Weights of a small GPT-style language model, trained from scratch on English Wikipedia.
Size: 15 layers, width 192, 6 heads of 32, vocabulary 2048, 6.06M parameters.
Architecture: LayerNorm before each block, learned positions, biases, tied embeddings.
Training: a variant of Muon for these matrices, 427M tokens, 6508 steps.
MLP neurons of a small language model. Each row is named by its layer, matrix (up: input weights) and neuron, and shows model dimensions 0-191. Each number is 500 + 40 x the weight over its row's rms, rounded and kept within 0 to 999. Numbers have three digits each.
After each neuron's rows, "fires after" lists the tokens most often just before its 100 highest values on Wikipedia text that the model never trained on.

L7.up413:561462496532490493513471451505488448460587518396403550526500548524478522529430514458545484521587512442474458467490406541510547501487558450534536504498514486521528515520523547525588480451563501470561519413486541519547543479476509491539496471545493477490504495527481471478500495499515490508524455532541512483528437543510386534425530482418501514488515549502480527487440453505531422577518435448513392545541465487526555461521429449530493443518492604494535440560458529485456533564483534542540484486490509510488517506476544503521439458515489462482521582510480488501501520532522492446
fires after: "l", " Bl", " bl", "h", " l"

L4.up304:386511467531602486538468441474471466479554467469495448486551520509470556439393528556501508478486484518636511486500570496514499503494567482504444469487454455505467434479502479488447551474500507425538503556441511542567510488448521526491534507567493430499488467492456504513476466475516512543493549500514518444443477493449531493500418546541461454521470545517512534505514572532574474456441509548445509465475494433422524489535583490470506457548503503536594536539496505546551498470568435466483444510472442554468512551504480497503490490488570496502536474509524545543547506523513552475
fires after: " T", "T", " K", " N", "uch"

L4.up21:468488503517526421558474538475499528500487524472502508472478571545487528441538425456503570511492492493555514535450473571557464464494475498576462493544475546576458527520500478501538464427559522505532505544490501506568495518639482548490477518501487488524509476496485438504477480471565432438489511435519455582559518455506486591487491496498526481552502573514449457351487478552521513558471485463517502502509463532491495485480502518536439490541496455515453560509523499385584510480441490466479430497481476504485520504466458529415568541464472521537480552462537513536447494524455506494
fires after: " B", " W", " H", " J", " R", "H"

L8.up383:426475557466484452397497474424497550516525456503488576466464518520509541548478460565514558534446425470520489435539487464491462482427514528519498477460527563548557523441509544508459534549507460491489383583419554543569506478481514489475468507507470532487496500588477446509522533506500562488485481484562469408535530527454508507483472504546496464450437519488518476504537526481502498479518451489478445528555527522563484511549496461515548523523565496520476562530509517483511513598488474506465490526503465502548552487542438505524536493413491482447613476496449457462442447437530506537
fires after: " T", " /", " A", " |", "-", " "

L12.up70:546556523547493518477509533471520560481428502500563450501489496571522542437553516535458528440461480528471495533425561478532532527511451579478452482445468446561454497483505543472502536388535445470514583490514477570450539543466451524496479527503538560447519505501518479473602473550521488489476524559496495439502473514497529466457527474432483564449486467532457465474456498514544449476450543585516481448544431432518478546489536573494522527442447467496470491493533488556487485506511527489520433533478510538518515561496505534554517530424455532408452504541582407515514484482507520510
fires after: " \"", ".", "\n", " (", "===", "\""

L6.up458:511548403495515531527528499533519551457478501568532570562557544458504469492456590535441403473506425516535475513489541469531481544466515588515424568533545563506449484501487455485446450498478538548464559505545459511481430520465471455508512481545529482467467490421577504467456491438533434512488513491504487467502487491489480481526510581539500520460490530480467530501543490585499564518459535475500559545464446505473457459535471456504461547575503502502485621427501472477526470534492557531501481522502455527495437497484514452490493585499487476408480495473466436529436525527480559497
fires after: " f", " F", "p", "f", ".", "if"

L4.up74:526498458536478489538497488499541521526473478593493467464476549417484573463560534484541443498553513404507553499562417504510501562446481494454558538535541526439502501444501443514541530458508505499494553548507569546503528522480570513453474497536549457446472468429500528457476477511467472514494459455424451525505490531540472506542484489444492537515494509528450542493567523494484548455483483553505452478474473555458527474534424514452474539525502496505547374465527400483554541487506477443561552523493505526474470474484515496463476462515477520473421519558513510441563478499629546555
fires after: " M", " J", " Al", " the", " L"

L7.up171:483551486522422599452450477441531501451514514484502461519467559473539562471537521471512546456523481491455492419519471497484464496527514460498485553391468481494474531465498497459460528576525522493436472527515540484531498522505525511485438530508488487472450517555511527520447466442511447467516500514556502470419476547576562442532492476439519538515500476490441532537519509529566449527492475522489504556504399545509608604549563423487501505509437524483550482524541531479550517590521532537557497506468538517464494427461528440479527433498529475478547435532461484481545425502455515555
fires after: "\n", ",", " p", "th", "pl", "."

L2.up124:527464589517483485504550535531529524479509522426458520536481504527554521501516477496542503535471536529483488498518444492537497468511455450541434474412433520510438498525503574482536438443519505452503549525499520454490505492525507571534495577567482515561514537561506556518550566471531419474507471468553477540435474429464483515526526558545495529504422481452530465535417560405582444499582555493466515488496545519503514511568458497489465575461524470519533522488562515486437477542417559486448487502468524496519414486516482474576474468439510457413519439482474518495484478454511488524
fires after: " |"

L8.up299:572487500435517498457477479480469546518503573419489548553491564543538519476517458536531501547494494439524493502447564471579462516481528579502459506518466547538569547580517490508454406486518509448507452565450523533504536538449488441535502555450441473523557512445414514506420513525503509496472480515524541509549564440448513472451562527453451570459514477445491521401486554487445553478494502579537547425518543513484500457490517454553431440531403483506497501459511497424486509495506495435515469550482519496490504508504521495569461540510555477558456480529497526499456525492502466489
fires after: "a", "3", "6", "as", "ü", "s"

L6.up550:472525478490484534533507464577463499538458524529552502489495495590540534503499513471452477534529539565474518532538470561480467458518492562561491539554484492548532489438419484496524463474500483434532545498467516520496538538501559463437465523503452454493508571466594437561462466529477430437528510479499487520442528604464556410464562458424509521458565446514528497400499484526459497579510442478484538482435506543464487470465431518481547451492550512452462497481514487490534488460493441482546541530521475574479534541522544556505498518516509524526514397486472499514463569469522414512
fires after: " K", " R", " qu", " M", " N", "o"

L8.up570:557498552430483495461451491442437535590521516450432529479425488496525517500536542526491524452462517480519521502515463487491471538412561468539571528528469551551535499463457534496547484521514462510516493517556507534510455462454539496568489551451481476465523525502529482558481444474493486508473585472502477533510553536432554495478437421517562509528520525524433515437526480502508496527544430563562496455469481545512496485401466440493401537460466478549522449520491564494505553549494565447430477523433516593396511501545453474490477472499525563487507502513472544486518548460547528536
fires after: "1", "2", "r", " "

L4.up412:503504396478568460473478525548467489508485507461465499485421504488498531535399560533492470446539519507573461493512514484469514519484439564478479506471533561485495529519452506498483445448545445539461484518440515456529507561554465566491471489540545582549483578495503455534480504412539481453434429429515479480498477465532563530431477492512519539497529504527510469550507479556467522516552449490487482469480459521470504498505548539497476570470502563453492575522536487528469487518553559500518504472388490573507507442520552467554454468486525435485482471507506579535555423478565438584
fires after: " ", " for", "c"

L12.up460:467523513516487549448510504524488538478531535425491519548548474439472544458514518543466454562589446496484503549559560440555484515581529533453555559531472537533532456511494471448468489470454533440553488535463529586524515502492556519521490430486480511460514537441541489569540469496487482480515480552515533497498486476544445388540552511476489461454498519465471440396553490493492548468477471517397495524480548486526549443501523461490431500553555470503414510492452464519459480480439556509520493500550582464489490497497507509548505452518482492553487513436502495626513484469533442443
fires after: "\n", "5", "4", "s", "6", "3"

L4.up72:467484423479573490509413510444565522482491460418532492500499493561477502592474546538486443475534481520434550464527504500511467460529509469474502496460508523464507536555522515490454481446508508526526483545393541485568585410570534503494498520415512549551529516529521508482532526453435474470506477492566511497503564517512488442546562472493563440512452554560479492483604478561466491448498484474485485479489443528443532498509488514492474498523508502534475574581601503457504460507485537530502517535483418557552483567510427462511477451493523452498447520431465517488510470475536575519
fires after: " ", " D", " In", "-", " t", " R"

L8.up542:483518473496518521475444439513495501536505458448472491476471456491530551483515581488432493519537479435438503436471528456535510546454546506475490491483538513531531498511510533420496486458407469509583470553638520555514575553478512494490540518521487491435496485463440482488424558516528532437525522497536493504509535424497457493488509474514438516581440497492521545565539558563565494521533500431567474564491475484498519465488526529574483483517453529513543435538505515451476540486503457489480572462440509544446516524545508517510505529508391516518565461484495537551520503456382449479
fires after: " h", "h", " m", " H", "w", "am"

L6.up468:539504579527499459551554450535502468578553545472521467497477526570525556459579474530527483485513438459487526564458430512489530525580511538507465471461511474456492384442449500514533515430549525508515461501435442482492495533447492442571519482496467513563523490560519509488471516445470510525463507508542578532431512479465357477460461490478485440453550515424533537497537482516534510532501503460458477530500476430527537496475559471497478410499510535507487502459562431445563556518524497516492504480490494498411553541489530475514484486543470453482546484549522550533508515571555475465
fires after: " B", "eb", " W", " H", " b", "b"

L8.up163:506504501526593534451542498486459594515410492433496404447417464492562464497459567533504510514575425487491452521517458557478498476467489537509526501545503500442562450482502533491483457461442467463472483474507545464518507443483498545479531520508458439566471526461473479464506506504513568470576404469492536442551531515453536551499575529439526507487525514518583537486439449534516523522500453561464493516439510514453557483486462506520517466489547475543491527443575490460539485412524488489486483540523493632518560484473453537456479440520529524518505447518479530536490483541557516503
fires after: " K", " Mo", "o", " Jo", " N", "K"

L7.up279:587589491475508488464450520485437482501476546469496497563459422502486452472480481556536593494544467510543568442550575442510518484484500511603523514498438473470503514533497507481511471565538459498486556438566513532471538562495522594520498527485539416516477541563522525472482522540600438515498461561467519472448471456516483458496474528502476465527525464491526482457486500439464566482491469490377554532513391524521531514547489472524508499518514543510475457520492469502467538480459479479509488563495428436489506554466510537517418509544526493475503505422484535442453487464538559470
fires after: " to", ",", " would", " "

L8.up476:489587495535494522493495517513493502552537515503583532496485455447464537575565554512473528488458454422552471532531575414452444562555566488496485558414497509466442536458549459459570564572561462404432475487539558546509481473509548455444514530473526475509487494511442523416483538513465497500524522439526450490397516500510539505414509490486553488454492470533500541509525505494521530554516542555481471538449525480499522565464451477490475473536449464433451481541509530505478483502467520544476425583504561558520502523450473440485517511513419495502482521521449497502515487466507460503
fires after: " N", " R", " D", " V", " B", " d"

L10.up496:495545475474489419513533479459528411479512457496481550537531495499520531572497506566545553491522503449494492470508485535461480625464437436517548482528542447555487491582544445486533594544607513440473518502517443490512574463523502462530511503505441457591505509507465482513470536504540490474483512414503474490498530474417479521503472500454552521559436449559485509455555515540581518537513467403479488488445456503468530493491484467490501544472505474518505486546434534502480518515535549520447427514472469516404511423468523521515489547501471524462479548537464545542476494531436579512
fires after: " |", " ", "2", "1", "0", "T"

L5.up274:515444518393427542498491479541508470480445503493453565533503464485510525470460468514533529533460499481513539480553523474494482475583523524475476561528513477537496497496476483436502484411412472484527514583475521443483551478498453523471498522506564429448519466532478520485530497508488531487606392504540480491445479476484467509475522496452516458581555568556446547488515445546511432496495526496441428557525564495445481554505472555545476462468541514573561553523488509511478494462549528581517533525508536410524513548470518485524432494509498506482493462449505496461487594406518517565
fires after: " L", " in", " W", "L", " l", " F"

L4.up486:538469551543496478487431514546443519463500443499495462526532412506546475513472461571507488548509502503453506504482498542427527470421517474498604487459521514450488465484497506471482493460495534427512443491578580525564548482437543579452527529415521461485467513506518502490469552515459467497469510503482529539505456477523512480527537491563556442594483534516496479528503564459498516492505535501510447562466473451521473508488487537467519435448545572469591483566614444555443517524451486383543521503495531496515479553519565520556510483478467440441520521445489507511442514466500513442
fires after: " ", " a", " r", " to", " in"

L4.up66:567506505462506537420546497483455485529499490568544555567510432422477510466564533512487490469508462486451549440518397504540528555472537569440483579559472540516487499498503468522506507492451502477514471522511529525528459484480437497489484519519554496542490476510521512463399517544482496568502513491444452557443525515490589555521491479486495482577515501536507509470527542510503477532553525526486474505477499500493457402540436398442495454574472495552519385518540509551436496524489495504621423447534437438504535537526540532491478550509504451483478469424495529476473512481525519508
fires after: " al", " J", " Al", " pr", " L", "L"

L8.up557:589483462421525484533464488514470514510554571494480467492525562450485541431545513522603545516505506554548507406493459484541485494504441504516514469452509540497487533428433528427521458472490507490494537549498481469509499517456562510456496468382493517557505428446466521519545543427516474490495438555505491527482515531559504562460503534512514528499483577430563497523569513516527426471519494520470513502472437465514447490413531535522479503465465602508492515518508491474550553468487448462530528458501403508570471562489531539498479511468498519455555596520468497460422502496548515486
fires after: " b", " g", "th", " B", " a"

L7.up239:536548461449506572497490536542526486535519571479544489436456447452509563490535507507558534539541532462540535535525517455501517536476501506485465486466478497460548487517429575570518514524556493495522455470493436530546511524479524493468451551446487535538529441628500513473495472517536520531484588537555528534473493494392518472441529519466453433495555462481535444489511468536476563550534519549431522514419443458517418453531511560468514510509547544532501484538526523431507525452496509492471502482473408495476498534451534484416496446442493462508490476496460484510506478372524428519
fires after: " B", " D", " T", "B", " b", "u"

L8.up565:531476490509497533526492513521441425538549508491529510493447622501439469489564520434493530538514483539514504518553558474486541506546552538536498533497547493519489493466446444490488505425499465510527485487481481581544459420517508469473496489498451464484420488564591488483463471471493520450545470469489556463422520523495483538527457537519427557435544480534608462476444536466488377521498512470455480536466550469518483455544497510512478471540559566562484564489561500478580584518589469497493483548530523479454523458545479447454513501459545456464490455543466477474455514535472529477
fires after: " W", " st", " w", "ad", " O", " B"

L8.up207:559520499488556529486430478477495544466486536490597488563451460475529497450517489527477486514572472493548561537510518487511533572408463466469479437536530503503540471418480532528490488469438494548519526470496484533543470524487456536478488498523546489415536482560453512490472515555469485464553517533520493474474495467526460549407561500450474572447419518501506507499447450518585544514528514506432476492512494526436424567518444536501416572512471476521497452444562517510468529504522473484518421511479512467469447560610521540529471535575491482477520489523412468517461531517459509585
fires after: " w", " sp", " st", " h", "w", " W"

L8.up295:516460527529588505496485498490534450488504518475528549428528436493539487497514481468469494539494474498550485473525468532479500460453512493512393457512493449470559536519424538469541568539534443512528518463478520532498532496534433488457447574493470466455501530464548506511540532499543477543547413523564525472513555475502557573484521552519515455488516535541458465526614553585504531491473430552423530510470421482470455524469496370469534523493468474514465473505539542467587423482453571472452441530528465453483445555551515545483517471482469472536469491542529471545550502503501495448
fires after: " pre", " E", " Re", " Pro", " A", " re"

L6.up165:499517533490556476567471582529481493477458552492534482543484544457534499495516511528463536514522472452523578406508553488506497511492458487520541511548611537483484490465458567487484529475482524559479583513406607562478456515517472479564460451442522500547461491462470489451505433488473445463481513439543471552528589466542438500498463516580494483460475463531508542481496489507570536533445511458414468519489472498487513444542499495454462513460448577524562504507481525450491458554559552460593453444483455463500554564486468522472480487498502508472472522502470434547497472513557438515
fires after: " C", " c", " B", " b", "H", " st"

L4.up571:547472439516449526488521386495537525526490454462487573573460426520441507388489506463514430497440517497404549539530505495519479496479533469558472539486473585524561447474458503512475539458477514512575546525453543454417499482470534548482549534469549533512504531523422541480485561503475454556508535527463513472586565518446503558503460500515513481543513478563480520485438534521470461519427490456503504517478542576573535486445461475479511554456522461429489477542479558528512492528451470498526529415514521540532508541457463484504436564493468506482519500466500524551483565443502500532
fires after: " St", " v", " V", " J", " G", " Tr"

L4.up459:498507566496459459500479551485475575532506438538462490556458557501445433549617509493518544510564390525462475523468523463598447500496586481536471471498544506466457509546475554500492489462490516516514514446485488479538465525443555516506420479467522572487607512519475516491549530475494443410472493506441478511587544488482491561464513520504499523485507522481485454528477450542467510473443439555520443558532474438495521508548484542498469532503469514536488540572581483426541500493518507471541485508532507457478528564492484507555500491466509482458436419469497528419490567491462475433
fires after: " d", " j", " D", " s", " ind"

L2.up430:404514507560522502479527495496549538522495474478491509570467476561516455468487491511503554500509392497413458516493503485610525444520474521560475556396443571493513493463494516476469490448575504588513562537488484509503516519488465555502494511498521538522496504576427497604489543457560486512476498532519497520472546552519498581402523525534515518482450487455471493510499542489461526463533502437471500575514561458522487503469538464442436513448476574480430508521513466530510433568443491436470477526447464523497502491503537436482525533459525445505483398534518510510547516489457441517
fires after: " |", " ", " G"

L10.up165:516498480494503483542474472541497462495513489448487521538483565462446518551459440450502455457480474503411529504551513411461457544481495421507491444479503490535490479496549489458499556463553518565514498463491451490541465480502510576508536532503537473518516498404514425504434539524459538471465483547515528579531500564547481462552493558555534529503493474435507537464428505490501515467488537501446454477590534541560454548483435507501482490535520448481577512607472482504533578472472501503491481466479500509468443464497582484501503508519482592528445534587482556445401428569531482478
fires after: " |", " c", " C", "c", "9", "0"

L7.up112:470505407544528508509594529564479502542538498504491449479509466490553470484483540468512536510508555544452567530481446526539473467488523457575487486555394498511568512476482454546465480532492548441477448498471520474568572430545559455484491492539478489519550472474518494514520469469514441466607554509500519543517504452528539517483446552492482489441493492553484467520536478446559516477489549575407453500461489529512461449535530562470508552447506475472516462610491510510493411518453490528499515442482479539464505502488446509572424475558495480463403482478452581496484502552489464521
fires after: " S", "S", " N", " s"

L8.up183:520458485461468478484449417454507543455436473553526449553529580444539642519421497539479482509454543495493563488530527547565562505482462503505481480487458471505536509400492485535465528468492525486544529544480567548444497463455454489453462471372496519492587507469553477441548496470540478494446504482416465430493510526533468519461529570552472490498534506556541522484467569535554521503511551518554435518461535457498500543452451447516529531480450481466483458498513579536506531526497445463541535521465504525493539504559546519528490462460474504543495522493528472488453467515561462537
fires after: " met", " a", " tr", "t", " Cor", " An"

L6.up428:517536564470572494443499460493490535481528526512452513467436492569567463424539522455464522441482472446493469555504497552458451489439429437568549499479487504549506480437522518462526550506420511472470502502482536526503510489492464538510487557550413479521512543543479483483450534488596521482517434471559514455489462496438571468565515507486517504577440549531464483585495498504549511539476442558486565492480539528473490488491482454555456457495474572555487460495526460492484521505555476422536491591497528517483489449419538510498520514465537509569487475491385459474498576543517447520
fires after: " E", " he", " He", "ou", "E"

L10.up84:488516524504461529479501449544505542490487514545534511522519505577535589550452533498548485436451405438444494504427575530512500516448459496486549463425445546478493481468463463451563470540505503537475564479508537523429533505510504541510479468515536481541502556476453372479540498507459493508493502543528483444547517492497496498502501506493471554482482545467500400479502554470482538459474446547512553459552462439497518594422517570484511507501490523518515473528512586551444380499485503443491517564521438491456545487530502463512499515497426545457515495553526537547582542520468471439
fires after: "\n", " \"", "-", "==", "g"

L4.up435:546580549513532544558466569474423499548508492406460476485443445469445484509533542530491525549469409563463455540503531559425484479542502525536509490535509451506450434532544497456564462510439478516524482470482564458427457482479581489543502484543503492544427558555556502508511567509508467501473505484526466474445440462507550533462549505507484503492475494573410460546516458562568576457457474502465507476530472513474497531486507559514500461514444422496570533497568487494534507516480491524542507498486527456458532568463408478482508465417488491545460529499456541497528557492546492534
fires after: " b", " s", " sp", " pr", " V", " d"

L5.up216:480535526536426458502491509515525552543523516463465556529498571408496524421422499502557478524520505514497537519493463513526491572471488555445559477542491530540465487540500537512519569489487483577543475528462522531461506517464555540516498493496478500475446474506550464480482437491506496445488448557565477468450490507565529485492444504548422538515489486481525518474565517511563452539510557496492486487458487555525495528490476506546446460508426458461542474551497509489554542485473466489579532492447481476546509577357487410459516469487513459530526496421473521475492425360547496568
fires after: " the", " r", "r", " J", "R"

L6.up385:484514503476506504494460504566494531465477505476488551539498524448474493452564499478474407501528539502410557557450410470526496560486476478501586535564510545477510516516564629541456501528506481500492542494504507424520500536475498542487492527469508465492471505496499468401446525523560469436416478546539433454478501513557519578493549476523503475524540471482500543479509545444539494504457453525475514553498505432588430453529469493600505426532509503531539496525562517497486495407524497538541492492509449532495488589503587468470466476470461421497470514442483476507448542448533465493
fires after: " the", " was", " Ch", " L", " B", " were"

L4.up405:441497437530510492512478492552549531555485521529462431473451527536520540517493533541511472474511507518532496385502577523479485521511470506437543444501414532543450539498530485495443541492486487503580424527417473444501458488523465449509556474490502530513510516484494504548523485425538487465457552486503505451435494505460483446506532463497493468461526527546579423572499511535397534507457451521569449552469535550485522494562488490449516552483529579501560577480454449479532466506460526496484457534448503605491442502541524499532540546494447528442434447511502510549580466564488523520
fires after: "-", "y", " t", " T", "f", "T"

L5.up372:477508531510508507484551498524429549525550491522490525516460438586501483492458586514478510487525544457452505503530528463508453468535518555469470453509536544527636492545474443510550438435470468497514380523452537509556445498457460465521547490475502424552536493525461501556531521526496526523492454463438493539511498472516543528478554515487502482434533539444469472480460550462430521537515435522548550495507452538473517467521507507525565532590481506443484535522462496484476469515476483566557536491438479524539542554569476529504511460483518472386443508499424544449451529505419530440
fires after: "-", " K", "m", " N", "b"

L6.up466:498550480456555534496446537457535564533469512492524519492438482495435572495462573575516530524556458557556469535480543495439514509537468483479483460555489433497485486444505537551439500485524533548483444469492523513529470470544530536511474505473494507532462487481550479475419517483434440482531589420571520465528544546567517475496435425538434511442446532512535528527431527528474545431482518587515489456485544529521417465474506458466477501487522545450543441603527493500548436497498464496500513538461505579512534549478397453499410468485530490488498492462514525479501511521547462520
fires after: " s", " c", " rem", "enc", "S", " M"

L4.up546:549509492475545552506517470538476486507486515417506483479507551464475539494520517522539435522509487492533541475543501630500436525496490469531531529512492510494519496521535461566509514475576532438524575601462575474478496516435472571522533458490595477499495450457489432424501429537569515523485488502495444564475512446491453471533422481451472536524527463526557558486540431450535416562533471450476455500539468438465495486532527488494462448448521440497459447541478502496501444467496529514583501531544523514532473527450553516489499472505507543488475509395475498454567531483550536427
fires after: " L", " l", "L"

L6.up80:488489514553498496456503452569514505498510477467469478560553586494564506477464486481538499480537506453401487572536482456535459481521484461554514496423517497468528511471528457540419459566432479490559570482487446488465473491493530557497446500451461490481522527484461559517475516523493456620520497467479482493500469546532486485543486468509449509450549505545571473461488487520378473499534516543540547528502525426500494555461480455508494438523575418550531581545498468457458490510598485550512439475478453534545463494562536527557494462453503559457458540554504510487426491519455503553
fires after: "9", "0", "p", "In", "ap", "1"

L7.up74:467487568486488484483484522517493468567524527473488515537545457505555511521480502498551536482567528549454556421498543486569558413458543510545462456423482500575565491535534432466558452476597597534574524499506466461504476399504471483479445494524501533547506462431465464474479483520469489456466473507383455494497580479501540443491546488480507564498521553500554571427471505480495522504491475497491493527541430465565536482515498524553456507519513526484458465487475482442485569499474556560486528485465496420470480535528484463466509512545466524426508551499508558497443446568467477504
fires after: " f", " l", " mov", " return", " sh", " o"

L6.up187:524538549470514478460568430469538477540566537444518490548545477501530506520556496476539491497526500443490529440433514448473524502537511472416595517508507510416456503506539405490475518476558518514554500475531448468509503436477487468537459466524550544485475468503428473475516509519487516522465479528446490520519506482490471509604516479461478565505631495527555569476480489479466468492481534486532550525435532519415486499562517484486504489506508543485449568544531403508543507434532513477446522529438529510503471491602517507497455443463446469414536533448536494533586562501489436488
fires after: " f", " app", "h", "el", " sh", "e"

L12.up532:487516491421503543503542472511490442499543541456483441529508541506516484521427494525484447484439403513459501474519472511564482461429563556522537485443474555428511472429505512443433456474513533530508558521512466530528492479481534459613474523537549552493492439465505583508496486452478516455500453504447550517553468505482426505514557494477498513446511497463446478526499502562530575563455512543475458528565479566504516480484533538612396529512478530483496490572476486506480486486493544511498453502470522490487553491511555535454583435522572480516504492547469374538531529525482490534
fires after: " G", " F", " f", " H", " |", " h"

L4.up171:541472461467473406444547444535515460493547465523446400556538502527506498507527462495481474578477476476461499516511468482473517496558494436539554516516502515552428524494554527467501496499563402485513519445516441445459555541474466466530556512562529493550556513576494470522498580566552488511476448456601523525457551481494442590472524536487506474513497491546505512515582556515516433438462567463515510480483470446471507541510555514487446612505531464500532428533498453466502453477535488450537493479470471527443450529443514522514504520493536507452475457543572516505516474485441479555
fires after: " |", "%"

L2.up391:501522567458527531519502437474516511474498556470439487498492440455513545587437557544491542506533457544425543502417494447499430461505483481522475463453468514479532545492492543483480514479550468554478459564484520539478466491541506512479503475504515492528551528516494439465444556511542479500500484542537525499469578423546492442509494532529482532414530521484463480464526484476485438522456511398462574519469556544507500564520515451513520585476498474578406530557503545473422449558519506516518548536520479546538449486583515488471526464474449506506550390452563503551506501457440448539
fires after: "\n", " |", " –"

L4.up311:443556515502557516483439457507501602494483436461505529535548503461522510465488523482534529486496478492443426454540531533475514438498469505493527529532433513523522575462409503500500610541492561541458448427428535551423553529463476518530481505475543522432492573506517518537480463471522484564513530500498468467468524462529493446505520482555509481457498656551511506478544509409452525509503394493528487511495438593483496513459532510495525534567461437491512445424470482469493443492523484520499534503507467566509501489502461540459505488495449505514543508551456554507568482530507483555
fires after: " ", "\n", " Party", "."

L6.up218:467500468474529480505574545497511401520546490459505565557552495517447466530487554493469459479443508500460522466584443419529465480585516554472382581467546429531465464498465502522458452524454454537512502467507461457501500437574560483488513504457479501563462444555458537510494534472437505548542521491492459519441520439499546483420479563541547574526524563458508549447515486483493516500563489480561472482489447568424495495496554452479533495485501519516526532542480526511508468512515456568555505497508512552498526464488483492460527520449506499415493518480450492566557586482533458461
fires after: "-", " O", " N", " F", " d", "F"

L10.up238:503421483425457453450558528519538472465576507446559447540504488559507585495454458491482514498547455595504473463456517505544497492501505488492435587475508494469486590535475497399554567417544494503493453483465546482547481546565488516458472545489515540515528495461572479499530514493399523477585562548494571568499498500493493423493523522489530548526513505489441488393472485484480525508481444500478535464525498440509498537502564482520497564571499513503436495461491503475486469542516506548487447483563500540459464496538546447489445530476503479472396495465545490505460486519475522437
fires after: " W", "-", " B", " O", "ow"

L6.up534:447497504599489550504524541519524550590490543474428433561492514505545528464473477520488481508516393504445508493534455456565544539435516517445469489487432566522559419512471513462463567507508475551510461515514496464482495492496540560533547457512547460539503522491484561479439492510491518495503514529598489565557494518509479430440459482446494487575456464475531457522585550465528452521543509548475441497441486462513541515440473498506432565526486522503547526549596504461522451496418457501543490537395493471459511493461477514538508482455505478447547491542482511537472519526475445448
fires after: " b", " B", "ad", "h", " t"

L10.up133:515525469507459432492518406544508504482505465484509506483484535606457515565486530528493434572518452535488546484509483448450517549471410490541504512503517507540417504532498495467450533465531514539472475454545442480384530478593564534529568470495435478461482509448486473524549531520472456482466491573482459497438495542494558506462512490478534461483464509557533481544491495468512551510510419465467576485437548581450490545543525511524474621475570484538461481493520538522538497436477498448423509570471503577522493517505531501517526506486488489433466475488558480539553518482453432514
fires after: " |", " qu", "|---", "t", " t"

L2.up525:501586457567497501417490457487490463483530535573501498525511445475535538521497557533497524519471458541455517416507424516504491457471485509526495525528517486473490526470472513538418443553532486503485515479410588531478501579489532510466497499509471544589555532517504520491452573472532501465499513443501426565503503467609481558436530485501511473496523469518421446467543485418594475487512477448442420505505524486488483486502544493441560520499554469520432499527557503452508535523489506499485428510434555547587472462536474496455532549463513482526520391508583523473470520509502492532
fires after: ";", " |", "|---|---|---|---", " ("

L7.up136:489502375484468558466479416509460452531549499503513530502487539514489506463577515508537543518488461512484424536531493563490459539486544458400595512524495591487564407503576557511518571532543579550479461522487439505516514467485520480414439521523460487503511507490514504585457471538478495541450391483504618482508526461505489477520504502519523523514509489566453501481486496470448451477512448469502455522458544493565480429453453445430490484476458482459536522521498543547547504463435525482468494565470551533446513543544462532524537498524508489504494509512537500514515492454523455559
fires after: " v", " m", "0", " V", " Med", " med"

L4.up554:510469474457498510404548531446447501509494550526536470507494447546482526420515456580491442456545447537503584574505424489568368505476452499506512578460500518484517510448409467523516512560535542456525482562498480450466466401526516545482490527578486511547542477545527480480451466428561459520578556468525538416512526479487476553485501453465423437481465525523504463458530538507510492534506460446430542486516519477532492525545538494544473504466503500507480539520534542493464539518500481488531515505490523531523572471466478544493495485522517517515472449491491550491440539452524520614
fires after: " S", " M", " s", " N", " ", " J"